{"qk_norm": true, "optimizer": "adam_variant", "train_tokens": 141600000}
MLP neurons of a small language model. Each row is named by its layer, matrix (up: input weights; down: output weights) and neuron, and shows model dimensions 16-111. Each number is 500 + 25 x the weight over its row's rms, rounded and kept within 0 to 999. Numbers have three digits each.
After each neuron's rows, "fires after" lists the tokens most often just before its 100 highest values on Wikipedia text that the model never trained on.

L10.up353:493534442484515494464448506492497497461496515527550513528473480478492497498497521515473492532548493499500495475527428491455528527478498525508506491468481514496489478521416499525522500549476472519500521513465445523505537531546488501469508513508522490446532502503505500500494510505496471511
L10.down353:485505484505500474504486537470484519457501499495485634512521543495479489495487530438504501532507480540480495486496524484483501498512496516514502502489500536534470522455467528510486534460498513498482457509473456517499511480547487513507480517492463511491479497514500501512502491493479497479
fires after: " M", "at", "a", "m", "as", " m"

L6.up120:507499537516459506526535505505478508520495462471456497493489528488533538477469523493459490508483480489491478537490456554522501460477496490507501528519531534472519488503503487514482486504503555490513473542490519514533466495471489550488503501519528506505473489507456516510461494490521478495
L6.down120:519488508481565513491522456510554563456494521508506507508464535524526485521505500491517471503504530468530491474524457475480506480453487473498479546475499495458478515512477581516534462513539475487503486508507492516495499536567489533487525509495513503492498498510505462469529518475483506489
fires after: " the", " The", " a", "p", "\n", " gen"

L6.up288:466488518498504482585520529511498520526484472479475504500473516508500486467476506491521508473457518477463503473453493485497490512517497504489513526510465492447518504451522494493516517524477518510502511500465530479476476480473478510531500522483485496518491453537524484514480527461524484488
L6.down288:508527515485530536491501506520461498472527531499510484471504506504512470479497534495519458506508504458509458469518499532487530515520517504502511452453495480475469510543529529513532490516522480496534511486470489521480504548492528533479540497475516478504512504470492515472474434515477490506
fires after: " the", " A", " m", " The", " d", "A"

L5.up74:493501546466477497491525485475497523518502467541517492479506523477481510506504477544479488490535495496490466487511522478517453565496476556465512529501516519474499501523442500538548490505471494474476505522497454519480543528514461484508493482571507524496507480435492501514517520486476493527
L5.down74:505487512490527459490507509451451521506450482471468491501477507457516527500464532501537529502494474551510472447570485509495466528469523460532574504468499485469508499477522548492479499525521484485526489501521502557527491467540510488498573472496481492485494472501494498480517551492533497512
fires after: " F", "f", "ep", "ov", "iv", "ab"

L2.up281:556514454517481477514476516515521467476494512549474478487562476496487513480498518525494514513458547509439519514492496539500438489486512463475505482461527512513504530445500497533526464525505474525494493513518485508484503513517516460482498506505523544450525538467493529502535493507492505499
L2.down281:495453490485519479479507496493501591513514458485511509498491465528513528511486478487477500495514493525526523493486498508519473473513521478466551544525498488532549449500465519463523459444500525466485539505498495505512499492514508487515514487484515469558492522489482493501492490483532508486
fires after: " ad", " Or", " con", "A", " Ar"

L9.up310:523482550496479528522517502484477542481489467521479498547528462505511521530512542501497553535492499509442531488499462462471508496500494474515505483503464471524552475476529499490479488475536460489499523495508497496497509524488544535509488465545483483444444472496495514493500503484487480499
L9.down310:498500475512469443500515504479502504495483519460494491496498467479513477508506491527533549476513477514492496504507469511503520518497543501499445501515481487523523455516522536517520513511495520469505432491530430517533475500461500481496547473482515463519490479505502467453477516511487482503
fires after: " de", " re", "p", " con", " d", "on"

L6.up142:527510512501522531548492514495497510474477557524454495491469515496481515525497473491534504503491525502504561463433494503506451519537522495498492437478461543491501497505469489496483522497464524492509518487505480493421547508496543488515505513491503495516502468566518464492516480497500489483
L6.down142:498490458539472471499483523519430491500508514508496529486541496513509484462509547476513457497499494473528496507501484535495530491542483503534539474501503529448491550509512514477465519513488501525492516473511491471489488520475483495507532515534484508465530514494464530472484470541495476516
fires after: "om", " the", " c", " a", " d", " The"

L11.up441:491493463477501484533454458442511512519504507498496503504549504522506503505507493508515486488483497522513493500508502507531497507499473494529475519518446456479477489501504497536509475470486511478533442504440447500484479533525519463477509542478457491511462530534492492563516529491490539514
L11.down441:515485539530514519512485487496486529512509504515433497534503520498501546541510450501503509542504475559477510428536495502539470516509452490516464511500507468532481510491483446529490482504513508501497499440512452520502530510488514520511459493499533505485508545476491490529525551505510496503
fires after: "r", "ur", " St", " B", " P", "v"

L11.up571:564463518489533536551530494457530499514479479506498509485477530498536510514481518512466473463480537493474521512509452490492533498481493468507497487524506533457463512493448491460548474480500504524495459497496503515545467512521527499506500516567478536502508472489495530518508496511476480507
L11.down571:462551499540467517466484505445507508530490497493516457535497480467539505498516507479505504500469520516530528545489497478521499499514487489461447510454491472470505512468444516538481493518469486505480521492532519510459499463489481533475522486529496500489488452516500478510532459452485494509
fires after: " |", " s", "N", ";", ":", " S"

L2.up106:463463511520492509515437524500496480464514502507462487502529492493475467451479551487532499538458501483512479548498533513481526473494462501505510510471507490529495530502472498555488485495494463502482488478520548470498502465549513482520492410501535524521510478510490470464492506512493531510
L2.down106:508472482473505460504513479504490504467515478491514509526494464541490498450503454464513471477476495525483549513518504499529519506530491515526494498518487516483523493448478561499488484470463521506495526497483516485473501519462480479505454541511503485517515524512476446473505521491535494480
fires after: " ad", "ir", "r", "ing", " Ar"

L11.up247:505514516425500477475494494504511515530494474490531498519483491482519479501424525501524546509520502476525519483494519474540495477490498483473498478486496512589508487499513514453500485499504471515496499528524433496540488477484518504491493548463497495475539506507542469533497487520470442493
L11.down247:493480485488510479509509477495521503495461493532478401517475513496521543520481510508482491464501479474505522466501504497485522477541469484475468468500482495469510469501492519497483511490479501487424475494507450472525551545527485491498528511504497507540505501480531491541497511523522464516
fires after: " |"

L5.up248:504491525548533535546488482471475483530491501511472488510476550508522507533498520517512469534534517455488505489515523502472570459485475531484499495473510534547551490518539509517491460489512477512465492534482538524478442512498485508491504491526481497480453506484529491522505504475484482517
L5.down248:512501505501500520500450506501469484497478556452484427508511472491483499481497507486464465468489520499483535472498537495546474529533534490490505508543537528503506484476480495497518496489477527496533491527502457493499523521483506508472518465493544447498486487478514460502494472495484490508
fires after: " Le", "T", "B", " H", " le", " N"

L7.up208:489524525535499495524506493460531514489472522488515500488523470499500505501497514516541504459485506454534520482500508515458457559498515534511489478509491512484526526520548498516493515510518464515486554542495518554495483514469483500510487491479487515462511485497508474481501554467513512475
L7.down208:520487550527497521536534562517490514502463496509506557469486496545534499522537564536522512498476519537519510516532508510496531480483522531469497490480517515453488482490546503508438529537526480519517494460507538508467473494477519473499521510481504483489518466480477546515518499519493524493
fires after: "b", " B", "v", " b", "as", "it"

L6.up14:502543528514518519515524510506509470562511517511551521529492479511496482513506528516552477485469527478465482483501488521517559495488506433527517469494511513516521534472490517525496527516517524492495507480499491531548493398494484501494503455498504511529479518488491530511518500482527460498
L6.down14:516502517476533551488518514526488470506531532493481546509490483493536479465507479534557518509506511483481500506531548484501490506488531473501560500524494481521465494502515480512530459525469480503503535489491448500500496528498486506456515436467516477446521452519492485468461475514503509500
fires after: "h", " w", " h", " s", " st"

L6.up548:496480494516501543496537499466474521505504478494482497512492505486511460463486458479495555534492501497491440499526509514505498533476454492489510534508451516481544492475466488532485523526504506500509492460456510495493503475479461543495488498489509514485529467509469539511509520517536440499
L6.down548:482503515467525557505521512492516569462459506514484495501504478496519535488485539506478495517491504503493487507508528474471523517514538492490487503497499510502518497506540500506499531497530517477558493495473479489438510535492483514474475477495483507473539523521493485499444475507496477511
fires after: "b", " the", " The", " b", "st"

L6.up260:529479531516472506482494515489500497461508553499477504488516486503525490552527499520548490483478521540489505472447471489527493510510495508525489484455502530531494504541435499535492495490505508537485514489507508469473525472506522515476503530497552483490504531495477478493560473500468500501
L6.down260:516482481523482516496506530545430446515538436509470512527475521483492524474491493510515457522503457488512505516515486502512487513492530468530525507541513499530518537514495508481459541491471478528471482465511495482507501483518496498497468469505495479465516455532486543493478482533483518519
fires after: " w", " W", " p", " C"

L6.up333:521499575530506537487512498509513479450496502484476487487487498537474507507512518493514477494516495465460482498458560507504509522500550478476506485516504458490500520509475488497498518498530498497480498499471478487470563468501484487475490506466521509518470546538507503488503467538519488494
L6.down333:450500505474476507533499533521464490487506500497497527486510496494534522470489518498538499463510500512511503501505511510507507515505504513492549484481525545526502504506498432450466545520491467547543528476496504490502475469471509520456520476512485479513516464489455480504460500529500519489
fires after: "|", " the", "t", "ar", "y", " t"

L6.up98:499490513519482530485522491487528489519512484506528501496499421490501498526507529520550478473453530506481470492486482517491543491489479482489491513512493542494510512483469499472489504506498517481506520526484492571523488484466519489517499460538484538490500532468511522486570526503519499540
L6.down98:487528527493499538488542532519519455508523532448538544534476464479479531485525499542503487508489518460500473457516489510477484509488482500529504494513483502521500484509499486503502544478487519524506508484483491531486471525487491512460509455483517527509488449466498505485476530490494476486
fires after: " w", " ch", "h", "w"

L11.up482:517497472480477455396492496498501489506511500524553499532455470526466501500445449498506540482502445541500481502486533499499491455504487502486501549466549466513457516526512501505506481539521496498476512490517470505492506482489474546498499507489493486475500478521531487479538490500481459491
L11.down482:514486506451501458519517535499475513497494530531482440496494490528490463509506490500491471464521478471498494522522508502484475473523518529508550508532508526493473499514503514499531558467524513500492501549466491493522510560555533510493479529533495524550506500471506443500484544517475471514
fires after: " |", "\n"

L5.up285:494528513525562503497466493531482512504490449467525506518515538488477512495479498511460504501541472488478472506499564502489480507499512449545506474508534522527531513539494527504534475491534502512502474558508487478481487536521490480493510500485487488486457501529462481520507496510503452520
L5.down285:500510479508487520510483514466503506482481532500509522479474484491494517507476526492435515446485519511480544483518416553495466539505520533490476467476537462459506494485503487478499536475499485535495450473510532469490476542499502526525532499499517525512516489500498526527457493503475462550
fires after: "T", " C", " S", " (", " R", " N"

L6.up617:495484510528516488531487503440538495479501489548455504463488475470504489509498479475473486549482492505473577505456521503482510518512476494463495494528506566517460497531495495516457473519493516527512484518534520473511525510507521558516498497496529490490468485557497507490527469495531461501
L6.down617:537489514524494497512531521477478514502506496450510498505507499512477508496500475483486510510504451466491466569507494529517515495490494472502573489491494534442494518483488508503476489526486511515505513505512458496482500476517505469547564498497480529491479526476483556506509459527499468531
fires after: " the", "l", "es", "our", "ther"

L9.up276:520485551504471529472508517455457506493504456533501500501523496505495510558510499472458495545514535503418517434507468512512489502508492451502487476504481509501511503506500487464475504520506493528514517468484499477484468508495556449487486539539501482468490486495478527499470481519522505512
L9.down276:477461475507468493507544463489500512526464511496490537514462470476506464458544491511542504508494511495511532472499479527508519505501523500483547506497467469502538498505502590465465549485506531496496446418473507489512522486464490526482526491492498501532459491496486482520461498532509461527
fires after: " con", " re", "ic", "c", " d"

L6.up429:446516512508485504485506494499478508510501498475484508515489512487526488465455487512524523424475503506484531467481462485486454528498485502495502508506472463498504516472457495450505519509480498540524478532494528539463518575486479475475498513478491511445483474465513482480528558470528527504
L6.down429:493534466540544531498533481515482459506535500468513435472475482502492511484519508509512480490502525461515508500511496537492516466509488492498475467534489476457485483519504527467499494485535533445486512481500501509460519520536512510481505487499531468534500496439500490497467525515464516547
fires after: " the", " a", " The", " A"

L7.up415:498514538507519512497457517499521501477490462512480485476475469484493528504481514490500468477513487500503496488473517536538531471503467503547494484492534492520536507494451492496499475513504448487490494532452442480506546548464475489496492479543473487457484497495476505470531477502506481458
L7.down415:540508531487523485503545522467538474503518507491514493484470497510514492534458495494547480510486514509521502493502534469526488508536499530497455526479526517491447511561523468466531531550503510508487510568445524518510465501489488514532446462514481501489475511530518490513501478487526485452
fires after: " ", " th", " r", " d", " G", " g"

L2.up128:434522545508445491472505513508528469492517484503483497522534530499494474468540512509485507509482500462503509536521468493479500464496528456507509484519498474502509513486480497496511503515521533498478533481479512485527523510497505469522499465531512513504527479478484516503478549527522507478
L2.down128:499476481447495491510507490525528532480525468486506525519456515512484463494492466477519479492466527514524523504487535478471482508485511501474500527489459470472539565484505549437528522480498491484496516502467498527468494482501538477528513552510500478530482481511481490502526491492531522466
fires after: "c", " con", "p", "m", " 19", "ap"

L2.up173:508528485506487542570491537481482496511506500522474497475527503500466525468551558501510491520454491461454474549514527486501466534475489448477521483493520482535489508502515506528508519517501451512463519498497510499501506497532537491524503465540507498480509477495533536485495474534534539518
L2.down173:485494489475473513472515465477479534526505459475557577514506489538504491477493494476503483496521519521539509525495533509519517484516567487527554513498500498505543486498489544475481492464469507503494507497482528495484475508524493480480491498507504495522493518475492519458500515487488475515
fires after: " ad", " Or", " Ar", " con", "^", "A"

L7.up634:497462526521518485500506488470538505521512499481440507493526467449504517457488525486445499487492483489520496492483489558529531461499509550546506524483505533550513483521473493480485498514510494504489469482512441460550518507423491515491501429465508535491478472506496512492490511490467522531
L7.down634:490503474508491481474508511491475423474494482487449431457483457480485498498471476524548489508477507515519516478463525494547510497481490484516445492514502533513508507569507495493512512514498512503551525526496507491498515467488540492523470506499562506473469494513531485524505481512494485532
fires after: " ", " r", " d", "ed", " G", "ing"

L9.up408:537452484476511491489500467469498510513490466569513492501495474495501508517505520517482494539479519492425493493478444491518545515507500477520472500545534515495489483473483508479505474517519533522514450490478470471506443527471552497473509553506491491487478464535498499485468482533464540506
L9.down408:449496548468527503505549489501504467533484496474464494498476510470477493497529433550551500510532470475482502489488508496505537518498463528465558533488473458449507510498481514453476538500503473491462494462516484486514530475469477481463509495453503510444466517499466485528504504546493556517
fires after: " c", " d", " C", "c", " he", " des"

L11.up550:431481449477493452495453518485481511476483480484498521480555490525489486488530499496509533478535473519517478535507512526539537546494504507465495476505490458475481450526521489495496514506510505502517536492466502512503525539501522510505498471513484487518459495503521476488508511519466464504
L11.down550:536505486527554553527451510480480537503477574509475541520489491494504556496428464535519512523519487505463511441492489451511484494505456496528531533531480486503477485469485490496515516514574504485500528518475542505531506505542519531502530475476506490522502485496476480514520530497495508506
fires after: "\n", " M", " P", " B", "o", " T"

L2.up333:517506516530490509523469508515520463503492516502463500496526451482495461486526525521480510511484512496513485552503508508515472497482522468479505496484496519526427509469502507508484524497482508503472524504438502515448542491529479479515489476505497544461513487477512521487521510509496482502
L2.down333:514536479503533473499513510507533480541501449516513520509473487557475498463445498464514500493549473524514514468505528477520515482532495512483478514520489503533538507477489490468495526439490537552474476525467519524491514493503488489504489466490524504510457490512483530489551525485485488468
fires after: " 19", "a", " T", " 18", " S", "f"

L6.up133:515463538543518499495500483502460500503510526544436494481489480478495483547503477501560481514464509457471499505477520548504517516507459478494508505494478466462466486538490511518491516521496511497485499498531507506515524491521487484475511505507456504475494524515528510458545509487481496493
L6.down133:505537472520454536517480529541463477508534509480498519475456499494505544473503529465508521478526540510489477534500503530511511545527508501510547467525500527490509517508508556488533550522506547539471545452507524491486496444486525492526493499519522504494471489488465528465455473520510489486
fires after: " the", "ly", "y", "m", "id", "k"

L6.up310:544489509551491484472526502522548498482501514525499507466526449504485481498531494526550468518426493473491488507496518529494557519486521487515511497557538490506513471513457499544463511519534500478494503497491459464522501415513515499520500482497480520514503542500547521534498476508541530534
L6.down310:521490538450469515495519534502476456488496517517481460534465512511493526546525502503512525498501471544520500473501502493524483531496502507523464510455510524498534535497510508502500518546464436537509519514474477520490471476499535468501481477463474545525524485527482505485490505482564516475
fires after: " W", "f", " w", "h", "ff", "p"

L9.up216:458486479499517448496472506537507518498510481512514503495451513521468499508472544476487484527481475475473480478506505466537545547492467497524484506470526440476513477495457499481479503495508532511502521526534492489502441514507477508490506523471430505482479494463530499494510477531528494504
L9.down216:478494490471512485480491465474528514484478501492480493528459472512498481513520483494505475506530500459477525485556510495515503527568443526484539553543502508488502487522498563523474472482515510523508513502490466479509520458459491506504518508478510531446535534496489490540544519520476521489
fires after: "\n", "%", "f", "h", "am", "a"

L10.up629:499538456455442493522459518525513536503494493498511495500526487538509522507485526520497502536494500496520510511507513559500490493476466575460514483470457563503530480495480506506497504514495480496516516488471472528487475452502517488473491528520486486484519464517475467504470509514524495467
L10.down629:499479516518504516507498532510493523507523506512480544459526488517570486514502470491512522514512499503488516518526526497508507472522454499497491514505474549470445472486497519496459482494482536520502509499533504491511513509566495492465502509520473521460529514519497518511501512519532542457
fires after: " m", " b", "om", "b", " |"

L7.up269:529486458496482437492497485479490506495482469514495511456508536492501500500523470484543540514530458496502522507442491485505544485518496448504493525490515464538506481536494493522493474499508500483494532511513506473525539453559452437488504533563499497521490498498451487483497466504520505482
L7.down269:517483504446544512469509511477522523503458496518519459527521519496540479518491486481470529489521496475514469513525478491454451482502498511456423528506488523518487532511501447502523486476506472498523515493482493457511551514515486537503508528525489478512483534496499440509509508516469457512
fires after: "\n", " F", " Con", "|---|---|---|---", " Re", " a"

L10.up211:495570482502527489485491492452498522486503533467522521540493550500490495509466513481510516518494505427520517466519451501469519487492458533470503495466479512470540483483478507476526489511491512532505534495499484506517497499503484546470505540454490486489488494500516507455458525503492506529
L10.down211:506501472518494518491471516464487461475520531519506562462529500467498459519518482468503522509538500538505480524504499495485527475484515496515507502532501520521484476401471503507505537492503523491477513474526486493492516511541520527494465543468527527465460483537472492515497471502479522501
fires after: "==", " comp", " re", " |", " f", "on"

L9.up586:518491477516485493500490513507520492487485495484528481509481474489525497503554509505517518526464477489526482505560527531470461542497506480490507530465450524525481499485525500538518496437475519492491512493481520509526499511478510462516484481505443483511545491503533459533545503504495451498
L9.down586:538528519501463503506527521472510555502503510527498523490545538522478488528434491474511498497501493536501485520527535459460488494483534517500459520512530466527485508500481469512521462517483483519543472496492484527472533517489501512488510474482453509482522491492561542471475500449466472502
fires after: "ar", " h", " b", "B", "H", "ur"

L10.up192:534521496499497505490472513482496489510486527497556505537552485493487512498500549497502484463543508493499518513514478466507558512479492537446500477468486509452484449470492497564475513559517510483486494468534516494528460533493505508530505507546474528496512551493498466536483502534513498528
L10.down192:497524533510511472524516529485462522462536526505538563472512504518474514505505472491481501502509467473511504475509535503538452487507526486492565503520475462500523528525509456487498526498532489473489486493515490508471492509522489553490472528469488503461528512528511524503504541498478524472
fires after: " m", " c", " g", " f"

L11.up234:474557487468497514509486529511517502534514487455483498499493476495484502490485493480467524576523516509508520519526482539470516521511526501480500440493449510547583466478510485526469502468510462467496515510501574484473538527498519479537506449442519499440530507508509491525495505505533528483
L11.down234:491478445510517494506509491517544507483484521521540436465470500541470521477494537514492518506532473440515468453429500525486493488456466506530523506494497465500521503482516478476450465469518490472504488502522495500511497480502474476535518484489505489494511510542494566492533488523502524483
fires after: "il", " A", "ch", " pol", "al", "ol"

L11.up235:522488513495501492568504518483511533524487534506516516497477547501549491534475515475475479466493520470505504490490524496510474519497503505526489463448505533495518480524455504453472542443466518513492481487512503495535479519517473520523501514480463488484491486524533494536509495480521500488
L11.down235:474502514560463523476463508479509491471475522508460481513519468454532532451479538463501481513494511489514509558491494509508482524498529485518534501480481499479499556504450448490497505497445456468436493500487457501466483540494455516498531471493485521536507524492530493478515543481540514492
fires after: "or", "at", ":", "ain", " m", " M"

L10.up239:500567512486499494503507495432493475489492521517533491490515496474487510464527510489468491512463528525484515510449497455527465518487505521456493479506469518473494467496501523460468455489482515490517512463548478474548513507511525519530487496502534519508496519496487453521451533535522507471
L10.down239:492476505480516522527481512481492492484534465557532576505548529503520512535510506500523534518521496484560464523520501522500506507491545459507497483541479504518518485478478515520509486520501485481494507484465516471510492549510517570531470530482507488487511496501470487508443496518486470508
fires after: " |", " re", "est", " South", "orth"

L10.up263:517522501542491495520475481503478526545498495508519487501511478472460550506461510450490512514544510528512489494518500498480488527477517541496504491475516493511486499476486506505510505493519499496499461477511474504519454514524471508510509497509508492478543448491504488483493549512522451540
L10.down263:488506485535501472534508467457461501469485509447448498499511489524507475544514493497497544509489499500519524433471462521497486518542469528533490479516502497541484493504515465506513559464485504507452484489508505486494499556523474507498466499502507529452490510500519516529490513494487489511
fires after: " m", " f", "iv", "ad", " M"

L11.up586:492487479484478460445505495506472497448474474493478515520537501502508479466469506519512476513527515516507522507543476499456525471494501557512489534498433507509486505507508500545498451508486482535521524537530524527522493518480484511487504524505519486538473516479458487503489519496510465491
L11.down586:521480464503526501511512524488486518523475514500493539502512538498473476480491484486558492509504476561506455457529499475492512542551474501495515546490519482488514461456532404510495479517509540512497510507477461467521512477510506505461520485486484475498453495476501480506509450500520511534
fires after: " T", " B", " Th", " H", "o", " y"

L7.up382:464527515478502484472444498497490514491496507469535481539499494518521513509484498527516488450490547464463535517546493494502478502473514485525499523495498484519516500526526498475493553481498465496503499497454462499458472565524493477472503478506518562462518489519522464491529491484494501478
L7.down382:450491473516480514546491520545505547472471518506518553492536484479515491482501557497505506499490528526504492462474498489524502482444512519492478518452504468475482471492537487500483514526520518529446481488515516490495540510485490477487543516507494484460556487493502540495504525522471509487
fires after: "v", "==", "b", "et", "est", "i"

L2.up514:470530538517472484516503480463519483538496484497456497470516481483541448482513507489499474533499447544494487505484498460540576516478514513458485458481454477500518538502509498511499520483530500504539503480518501535501545542428496459484490505475526538512539574468519490492512526488528489469
L2.down514:483500505496494511519537493479489489492522457504461554511456487496477485469528517465507500491535511520473541493444468480508488503491487462502543511520474500519463480508487495481493520496485460481448522526462507496532494455504540450517469536505486500484431514479513479508496490507494539479
fires after: " 19", " con", " col", " 18", "ist", " s"

L6.up590:505467494516540538510470526476533497442509556538486495487534476505484508484550476528519475533452507536520510477477481501460516472509485439498491480506533554551520507514463505491488502479529484511504496510500518529499513495484509484496505494489541496484540542487520512503511435524513498485
L6.down590:468481533525504503555509535519497491537508479507468486514507452526471504496483529547522473529507462504499516541499525515482472499489475476519561488490530527519497517509479526489458539519495491536492484461474520520516503475498483468557487466511490554496521532510486570490486500495524510500
fires after: " w", " W", " Sc", "p", "o"

L6.up441:498463468502467514508513513498498499471503507463461491475502489505497518497543486508533488513485487504496526524529466450506506471496463512489503490505436490481539480468480501525525529504496470473511525512453548577476479510463523435506495464482514502447541468517532494506529535512515504524
L6.down441:495504539502479560494535531502479488478517508498471479496476498465454492500491566522501480508489538513506499482476506557505537508495503524520485462501492512509522542524494498497540533502518485506494508459443541530454514502492491497497478497542507532515525509482473542473462470516477487489
fires after: " an", "mer", " off", "A", " the", " a"

L11.up320:463488460499487513491489497496499488508489546498504502491570505516476509511495481471474553483472471517531514489484486476528459482520477459481477474458447482504497478518542497468479525496480496501507510490487443492515466529491481473487507560451476523497490514539523501591536508491498482500
L11.down320:517493540536524539495484503527505518513513464522447478510486529498509551499494492494476507535552492506481510499520485510523486518506493507509442485497498459483464517475485483484455539490510480504438500477454458476538512513520505500525430504515502501534540540506522487526490540516531480474
fires after: " |", "or", " m", "ate"

L2.up409:514504495488461467493490457498491547538481486499503498478457484509481503479485497491446474488488490484478488474502509500481474500508492489452500455522478515485531492489512494505487498492484436516531470489512437471464480501435498510469492566525461548495493499472552505552453511493483506444
L2.down409:471501519518528473496474507448518467526528519478489512521521506503501487544475476507481500519499499489539467529516488503495532499501518507468525515462492439459470486470486519541471500484506502502482489525460527478499473522535461490502452508483518507500480559512528461520489428490486498499
fires after: " w", " c", "{", " ", " B", "\n"

L10.up249:512533493474506482500477492503494526518535511490518511500498467512480502485530550509489495556502463482530470510489485527488496450490506500470498502465469515460555473503449508563497524566499500499506525482544490471473463500493564515483499469556488508489498544520509469463499508523525514513
L10.down249:529516526522484493526526544490478476477517520488472497508537499498481487528508522470529513492489496502450505465488555481483466465537533501496538505528497541504482469523509426479498470491492556466510518471499561499473481504490526521498476511459526526477468506481538522518500521533468504470
fires after: " v", " m", " c", " g", " b", " app"

L9.up382:523474463518497474516440483507500519503477525493520503512510528487488468499517515536520499511441471489490508527491497530457550472504527521478482505546532511475508518458515488535487490471494511460514459577468552506532515471453506526522515515499505513518446455496404503500465469514468517506
L9.down382:490509495492512472505520520547512464478538489501493549437490523532489535563501468461511477477504490485503523520491487491532518504463509504481453483461469473513467531498500439510495496539541457483489540521528480490498502522499518480487432495491469515450475512544472496492489483471540545464
fires after: " P", " Ch", " C", " L"

L11.up609:516467531532510473457487508502514474473500518539547486516517520523488491514475539482506515472554492545518527501476447481523464491526493517483506529485501499517522478527483496456527491527506454483499495447540504490485485480487511575505511480519484513482497479540517527461520517530513482517
L11.down609:536533490512507479505503554518466494478511515477461532512490491517532496479483534513494514491511485510491552511518496533506479495521488518521513500530527497508445536555488510461488543507519492544503493550461526474501494511513472518469393495521489478557512468522481467501478532524489493501
fires after: "\n", "oc", "m", "rom", " P", "ep"

L2.up244:473579524534476511505530520487517495480498496471487497519505535486494541481531531512518501512491494449491495533551494478514489513477529468459512491532498519524454488485480515494502511545502522515490513507479460513486501546535495485504508504564540485494524510483507524519491520549503503496
L2.down244:508504474485475535483495497518512519499529474481534466522483506507500437494478476480503487469529517521503483539505507500485516498488525493503557525459471494513513550494493518480547494507489518507507510498499487514481476479537521489484488509530498487495486458536467524490541499464467474471
fires after: " 19", " 18", "20", "8", "9", "7"

L9.up271:485457471502532480464486504566484482487497505539501493527563536522465471493520475462483498531448518497523540509585504532513500510473516464512503521495538487489476497485489508496525517465507522496503496504508520510484486498479512518479500550470511516545496482510466519481504466532477545508
L9.down271:516482478500542557510547498479544512490503560521492516500497458512521500475506468462510486508501473529500534505457504470535508532509499500502425494476474528490487497489506508467499474458522519520480513508522435449513510518535512513468493519476503526486510526505513474517549468514496539497
fires after: " C", " P", " G", "il", "orth", "C"

L2.up256:504530515505518514468495521502563500470485495485520503516453499499470500500512461545494493538488503483482463490470454520458493482486514454514502476496482515466504506464472492500497484514510516552502491431523470477500464527528505535509488530490505501486529529518473500530450480521497517452
L2.down256:523492506505475492497473481513482503492529480512494579527499509466478463521490506494448523534490483494500476482534504500513500524493501499446423531498462489486503523492511424518484485504494532483521489545524500498513517467551521495481391448534494492479528488524510517549486483493494491454
fires after: " le", "{", " ", " M", " Le", " he"

L11.up425:473505496481431504538482505507530507550506431505476486524512485481521479475506502547518481551518514486450523503478507568455536463505505470473500492503505482491523486499500511509504516492425524479487486522506519467499548511524506530524495488509537541491493491512491539477510517498498543493
L11.down425:521502467541483502466490484450515490515430511504532520484512471513528480461505554521522510501536494525527505465502476505501512503524499485516546495504484466493534481505507527533446458474517491515498516495508537500504463498445507461490539465521541493496526474508479513517523519516500527527
fires after: "ober", "al", "il", "ar", "er", "our"

L11.up177:545470517502507500542508497454490478521514461471488497519456467484549509497506511519510474527466535491498479501537543537495487510530506502511491469462517572499535528466480502484523469482484495495487522527504582486568489491542483453517503501530522484513549529518506491503515475515479513511
L11.down177:473471454512455464546476513526523489510466509526513489467486491539506537483511527506474467475498548435518486560472500507493485494452490503485466496439489494489546528474510524491502459487491472523455504495532521505473455497470494476514571500497541504499475498520495462524493477503511510496
fires after: " |", ":", " 2", ",", ".", "I"